Part of a small language model's weights.
Size: 18 layers, width 160, MLP 640 GELU, vocabulary 4096.
Architecture: LayerNorm before each block, learned positions, no biases in attention or MLP.
Training: a variant of Adam for these matrices, 235M tokens, 7172 steps.
MLP neurons of a small language model. Each row is named by its layer, matrix (up: input weights; down: output weights) and neuron, and shows model dimensions 0-159. Each number is 128 + 32 x the weight over its row's rms, rounded and kept within 0 to 255. Numbers have three digits each.
Before each neuron's rows, "fires in" lists the words (lower case) most often at its 100 highest values on Wikipedia text that the model never trained on.

fires in: "family", "isbn", "they", "symptoms", "taking", "rising"
L4.up478:116116085086152100121099198163101103117150123100097174102125116121184132185073113159091158198118186154052130109129114120102144196160168120109169168076124123155165151098151075178078114119148120127101085176155185137181172138230154104123127111132121107093159078113118147094143168121089151136183116087104147129151120131152091140097152129117098088133085178114161136138117132108126125112112129161138126047139121145093116115116174126121109168109141121157091148187077134092179131052129126
L4.down478:138139164177114179117155082085169133146113143124148065162126136159104108069183119111188089084137094096215156134156149116168131027098088150145087127190144144081105134155093161074146147145112133131132154094128076106068069086076102144134132127147162153150090177130120121172100070155175094113075117147118111100071165126121166153140121105154144174145156103131103099118129108133092133130144110084117128182149102107179144129152102141149180087128129123112146094097180140137093095207113125

fires in: "on", "was", "to"
L11.up10:140134210131146133137098112160097132117083107090186147100146096160141160093091161123149140133124149152093097174144075132102146120070162131142128162127190152144127137106105096133131096168110163158077115153139141109115110166123135069176203059106114117154145123101123123180164137086152095135150153100114169134085106171180147167129104107052128072149184139107143096091161138093152067099159148123108123166105125188139108138187092060079181158140142088161107135097188163097174116073164130
L11.down10:188118126105095117155128146159127165160153171147116157112125165198127148139160167109124124178135144163183109101159064146145119085084105077152127110124151140092094100124160116101107132104177126142154155113132089055175109105103165120116098153182129129096120139133160104113092122127072152137134144228146096080117052122063144134155226160109127201047146075176138144152119100148074117148044128098109170135147126108112115137114113154153092117157111100113152157127101123133146068108132115

fires in: "and", "is", "or", "was"
L8.up204:131126075104139095185133047192101129126164175109107140089121126183164124113097139117154155086099170142090087169150102143137085066104159101170125090135185191140133117149185100123101143144102107118130097130163116110161133170111129106114185127120111119075174100154115160180144112150157165162165143100148120084123121124124043178111163129109089135120102096138080107111121155057096104149146151184104103168146134173112152126058152142151222150169155069126100102162151185118107106137133116
L8.down204:157102129116105108158112159144117148110081086141152153204134138091111150107108109113164138140198124109088137109094076139121173102082084082148137136172144064154116155137129158103138115100157066128122132142088138149111150095100134113113144142147156122179165132215091136105161105134166098135109110181064085153078051185158178116172147167147114126139170060149160095146108083185134128095128125123117112130102169075104170164160113093160104130131061175091109084138126129165149204091115179

fires in: "not", "still", "never", "more", "t"
L6.up182:087151083153119136200108122144181122105140130057163133130126144149135117174077152088156111150107140150152133192120118096111070127098162172136139162156171126135125113074149107161163147117156122198135075088147133085102121099184144124101215136182121118170149142100138167163113114139142095059135060098102152116116124135077184083125155112067113132148119132152140193106118106141131138169126102152165077146129153128072089156090127149097130190157150107099105055161134082069162121128172172
L6.down182:181105120118115116130105148102130161121210147200124140133131120162115150103133141101166183139134114105147161089117136132140145094173117102130157170067158102146156140151147124117111090121189066114169150148122089080142099131136168181115105087141166134116133163111135141013099091134128091147161141157120116155126070086165211105120136137054096137073108066107095104112196066128121116137123174129154173158114187078160162086197128154111139111093100157144164164111121136133109076120123147

fires in: "she", "this", "it", "he", "2014"
L8.up96:162164122101134131122130099127085199117109178192147136114221137133131172161084106113119094128136134126136125108184127119155140123116104147125161144135125130137112134197109126162148114097162041123114132118097103072112128126170133124172095075066153129128119061157099120129125075057126155184121136134099135187148083160095196145134121196172096117124154080110188082145145200128129112111090088137126155122110166095152186092124141118122144147084083085172081141115124160167160115078138070
L8.down96:145118132154134147104103131124136086131174134124105156167096108105102130056100172185122120127151118136147120116099106116136138074135112130089168098129130065135150197102139155121103100153114136184101193154120121153142166116158098170129109064189097127155157182101116160187164204087123090090121112116124116096132210075178073103124113130148145138129107165157118152185127092153100141073083149177148093106148105133164068157141132068093116181117104154160149110060141123095153127201067104

fires in: "had", "it", "is", "were", "she", "he"
L12.up357:131144078125144118129101100132097125158088168084070144025107132151133160144094193113155131131110143141097100109122086117094120094088142148129106107150124144103147143140176110228190146142124112135071087086131155130122165165179180146125152107136096160145104065099153157105140145194125140168142125135165087138122080136070100156111121134151096122116122137172215186095108116141080116157158131180127188120122164152041172099098188126110169192150161142131114110134152124138146099115146104
L12.down357:157082084137153176134164159114163153100157160146089113155123095155149060093129068074153134107143140107164129116109151149208124119118141088141091128155103054169193090135107117075145040142129102143163154118052096128127082133161156159101102094116161058125112124203115132162152121125134144124127174107092109171102086133188151178143141158082079114117098095135137111142186114151157103135104113116181139159176104127101122138149099087138087130091123162157136137083141137113143200128189092

fires in: "which", "very", "when"
L5.up316:127146115114154098101097220122097140111137109111088122114153169144205111198167143125123106145114095152094117151122140128141147102123093124150134147143138102176152184146063086134151117113178156154068108140092118186125092109194171091137140169137136135173159127125110133125212174084137112103033125083079113079111101130104174161098107112158089117164120145159156108106178143094097144111094093063157071091143198133097105103162099102086135121108073152134144100170139156155146136103174148
L5.down316:121124126110109185133145046123145089143096147116136083153111102109079154069080069125124138118141183103157117126113120108133095112108163127125152078117123126082127075143154188133106147157080075112150144125157140049145143125098077124119118087124116103091092140134168137135081117203129183175217138171200150147137185125139085127160151148110162153119146106118126123135106152179155103163148171191117170143126060127152149101130149191188131119145130155127110130066148109108101059159077100

fires in: "not", "they", "only", "t", "him", "originally"
L3.up621:124145095105062181180134114178137138121105166120131133095137189226094108164122138076209137138102117158119081156113094136095097120062123136129105086125109116135099128139139111181158127139190165171091103087133110136130195079126134171143163104172132098142148175127097130091122112138145098082130097097116113170140122082063143089130146107096131126146104147115164170114148119169111127165176122169237139138038160167081167185121140134114114137116149069144106099108132127127143094111097139
L3.down621:110033114110083116143107142124092140146086102113118110140119195090108104150122168178080088122097138104075165146100165239151128109077130082147131111119143124162140123161150113128096170101118119117121043078132123142130179111157128123147100133144110143129081154132141189138163230109122086119171146083058147123203147137104123140155126116168122099130129109125114099155100153126123113118142072141135151132121102137149132093102123087157181092145150133194139138137125114129139237165113071

fires in: "and", "had", "there", "also", "but", "he"
L8.up334:139171079102125090115163115083121137140104123111094126116102167143139177201127107117098159137131164160058107142175111143111126048146101123164098132099181113115106096120195144122152118120166126148108080138143055145122123177090136179124166096097166093081114108149146174154107196130099133182173103120135153132067117146104133175101123103102132168162033139146171146069114138085127125144098167086095151146125104159074174158088119159184165177180133142109169133092177080144117115110128102
L8.down334:088102127160122110107128094202116126124186130124149129122141091151169124068123193063162147108146119155186053093154153166126117133089099064154114130155146102173138130174135121131129115132125049110131134142090189102139105133161141149105106135133091154152114134143132098137164085102133169146100136073124063172188035109199099129143074153136135080123135088115107159176088090130129089102113177165106116162109173158160088148128135046130132131122115122119073145184138173095143125117182129

fires in: "he"
L12.up373:141143122088181061135185166121038137094161131101140146112140133126134153161094122146100179127120139108046113131123072106119134093109141166127155121100160121170133113122146121137148098130147109102117095146147106115116123173182098113125170102085148133117096071158127124110115162080091136201209126144144138081091133130169133185161102156140156099133086125135159145113119174160096099159127082175141146183099151165089172170087138087210115132172098102118076048165158123110164121073170082
L12.down373:147087111164133161167080162128188093134106152165112121142130112155088074088101153034201106129065119147165085114142157157139117145113090104160116129098104081140144151160094134104147185109115103154172142126052172150111086140135116169159125145186133122142141162131125159164101118143144121075089121101052142142146133099103086129187114082141141131066117100113122112171125125116158119155072172160130131081200121119126105149165069114088147130058170165173135205117122127124160113111091172

fires in: "a", "records", "brothers"
L12.up557:088140131113115156161151099161104104115091136134180089077151147179063112168151085104123121111082063155116127077105120125131074156094143085103127157063142125231166116169113141182151101161194141101118137116096171151088154128163111153146130129140087159158120126126138128102151131072161161160116121143096184117122140169136167165168092115084156159139128136129126145138138148133123100128184155056131143144081098174135122134051185024141139135173127157102156111202141106126126107133152165
L12.down557:153123111134200129131117153106150109112107155163091087147143092070174097113143178121066111109109101170074112149094084201114103171147104157127117140168101134059127123144145166154104155099145197132168094093091092104133159136113106114130104147106112161130123114184168138101074187122142102148157092145106168095146149105141130084176108122184100151113123101150116151048143187158094153114186125155162101106110107189077153116107124149168164101134094062202163117155113187146152095085106144

fires in: "as", "was", "is", "hold"
L4.up224:169146205133201106140134143163129119138118145117106138125156107178122132165091124119062157087109097120096091117217054138135103091112137128159104066164169127133146117168155161129174103160111077134164138097130086096101126183160095117111186083087129141110128095091212122109167079094142124202111124114131107118115087101153118139180096140127117118117097110157151106136153187116100115121124114122136114108150158223108142109147147050147158150162115144157103082138217144139131094086126100
L4.down224:129133145087184153112168171112103132149193125149162129127121139156112116172084163114103141105106114116174070145221130117182066079104128135120167064155162146157133113138173126134164078150134131111153060094118086088106097136174103136122187124095112146122114124128174151108119059092161138108143110094113130132097079127108120150152136158106163101079150104192128084106134162138089096155082164144152120082049214174074170150152117075125109122159137152141080115165171113131148099080143145

fires in: "which", "rising", "withdrew"
L4.up123:140125117105118095132077101138121100107220097150125123104142100100178133178077126122114124143127142113069120129144095112164235148205148123128151093079170105136202112128121114116111112130178087171108051154111155092103150109162131149122119127099126131154150093122121119158140118125142135151124101135111143146138115154166165175091154144147029081153124122136139084182123155153089148121110133153151082185192146155083143146032122100123094132130110178137115088153104112079083130099199157
L4.down123:139137142165136174122154162123165174131000180116132107169091191154103110075150139133138117098126125127187161150130143151112054135092089134126103144160096173111055147131101136130123124086091145082124182095141113149186131124117097135128141126143138129116117167112107143063081178139121137112165136118128121090102172112123104061165103136174222135114131124147123142129134101122166119138120124125128144069061093088165139081191142145162194080132127110104142123101165152148170091172069106

fires in: "this", "on", "expression", "following", "promoted", "expressed"
L4.up28:100142183115149129148101133106122124124078070107171116130199179132153072099097120127153099022133084128139134181120128154125173133155059143147130066137149137126090101143093130102214116100127136093134145101124120104130164143106167092109151194128139129194139125139123087126133090134169050133099150083116125111108101086113152144135089142098158083161139105135136109086132122139135156119109091098119112175097205108160138137104105062112156102216116118101117068084163189132158146177095148
L4.down28:129115064128092106119131126132087112150165154146097145176038074100074100108168138121105137146132163141119083103089075076142108117085180120109121165123082117152197130112160082141105121132103097145088070115121142147145109111118144169112108094118077151071114120096152128046107130151097171142134132149174098156127156167100109099171168118164109139081109130127111134185133114085132063133160159177179144156161099106085122135170131150148089182074140122131119190144106083153134037106193119

fires in: "a", "is", "are", "were"
L11.up214:117129068098128066128118045123141065128142222106098161122131127164114136169098163113173035140118116131173129127105138132148122133139111162152137125160108188101186108168157142159192085144135086131112074112152134061158130143151132203148135133156118115181115080116175171097122124139142124112104109083122128083125144118114111146154108184161193107122135152117130219127150174120144105158152118186152114121067099110079143160093105112096146142138098125140135084209147093116174110121107109
L11.down214:095145136088075109116123206137101130108125153131148072099094162147128169150095163069098135154131129142095112061146088134085093065089147104154085082122131093177155140116160148155127150127156139150222086092103166148150110139114164140142149153147114100124082096105158124123075143065107131178111127148124144093135151148156119096183106118065099127125145116180171127076164141146133149141099151108139193108074135184145144140147125063126140191073068187098097127136168093096147150168159182

fires in: "other", "such", "known", "not", "more", "others"
L11.up184:111144092143156116202107081125158151103207143109111126135133088185134079119131124112133165143116109111086133139117135105109146118091134104104108098124194132142136134159137106133126130127128116134099090180080155118113103172182084132147141208152142107144140075153151150136133127116117197094144109073122223119092108173101198152157089101114147152129150094187165168125151108162130146130078156159118108129166091151111101105094108139152070106213089077169128138192091129053119123066176090
L11.down184:138101129068126195143128161125093163184084170148176112107134174101089120193109121088154083130126135091141096152121135096129212080181100177128172130109104096143090106139119093158140160133097135144153119109136128145150202084128115150074130096103132125121130138048091128122164134126139050140143142146159093148098218078186064114118130116121160120108103095126118136070106158069154114109161129122176110084163083159131156102139180102141142134103144158125164162120138108173195104135088173

fires in: "which", "all"
L4.up419:139128132097135121125083120123122108136093124153135153134188117105160093110093181102144076091132039135125064130156103104146129140171145108118171125168176072131142125081153099120161131097161125145133083126106140104074094111146072133139115233114120136157177070136156087087210091148146154169165131099125113125172106106132142157118112167167090106168157071126111146149089130112070126161117162132154059174145145107128146195128127081136103113153067179137119127177108097166124137118206178
L4.down419:152125127136127120148158144145129162125165151118114099136074105168109152122168055155150142136122185083129194132113143155087121141079117150162092136106062173133117144197064145178107125155053139101138185121134140137184164151116170105117120062145130118129111195127128145161058158133105116076096119173134138127067166110131110074129162103140162145116113177124149102128169132147203129094158086135106148121104082148128119076139123169120194104089178059137128117105160167104147082130097051

fires in: "mathrm", "mathbf", "he", "mitchell", "it"
L3.up138:079144118152167066142083093151108124133086120100165127130108141127128111123155210139148124133118145177126119129136097104142142098087145184181138090135143179094139144130159084129065173125142125119087125120125146131098125154078114111109174128077115120189132072110130125073127113143117084092145131069103154156130149106162106119127177153130132165194171087083134103093123229109089109163081139134138106131117194167080165129137141108119148099087132119216061160121210102140192114137076108
L3.down138:177122124114103105132180095170120117106166178122049139128168078144081126112108102068165184141128151115131072132130098123110136118105181112121120114141117078143117194131096187122187074083107074135112077143179124155126140129161107175115122083193132126152133110178101088129134187158106175105093133153123083138096134102091145171172115143125168145052170110128130141115166099137154139056142128086079131169135122120153117072124156152144091138147143126060109078171110136100159193106187099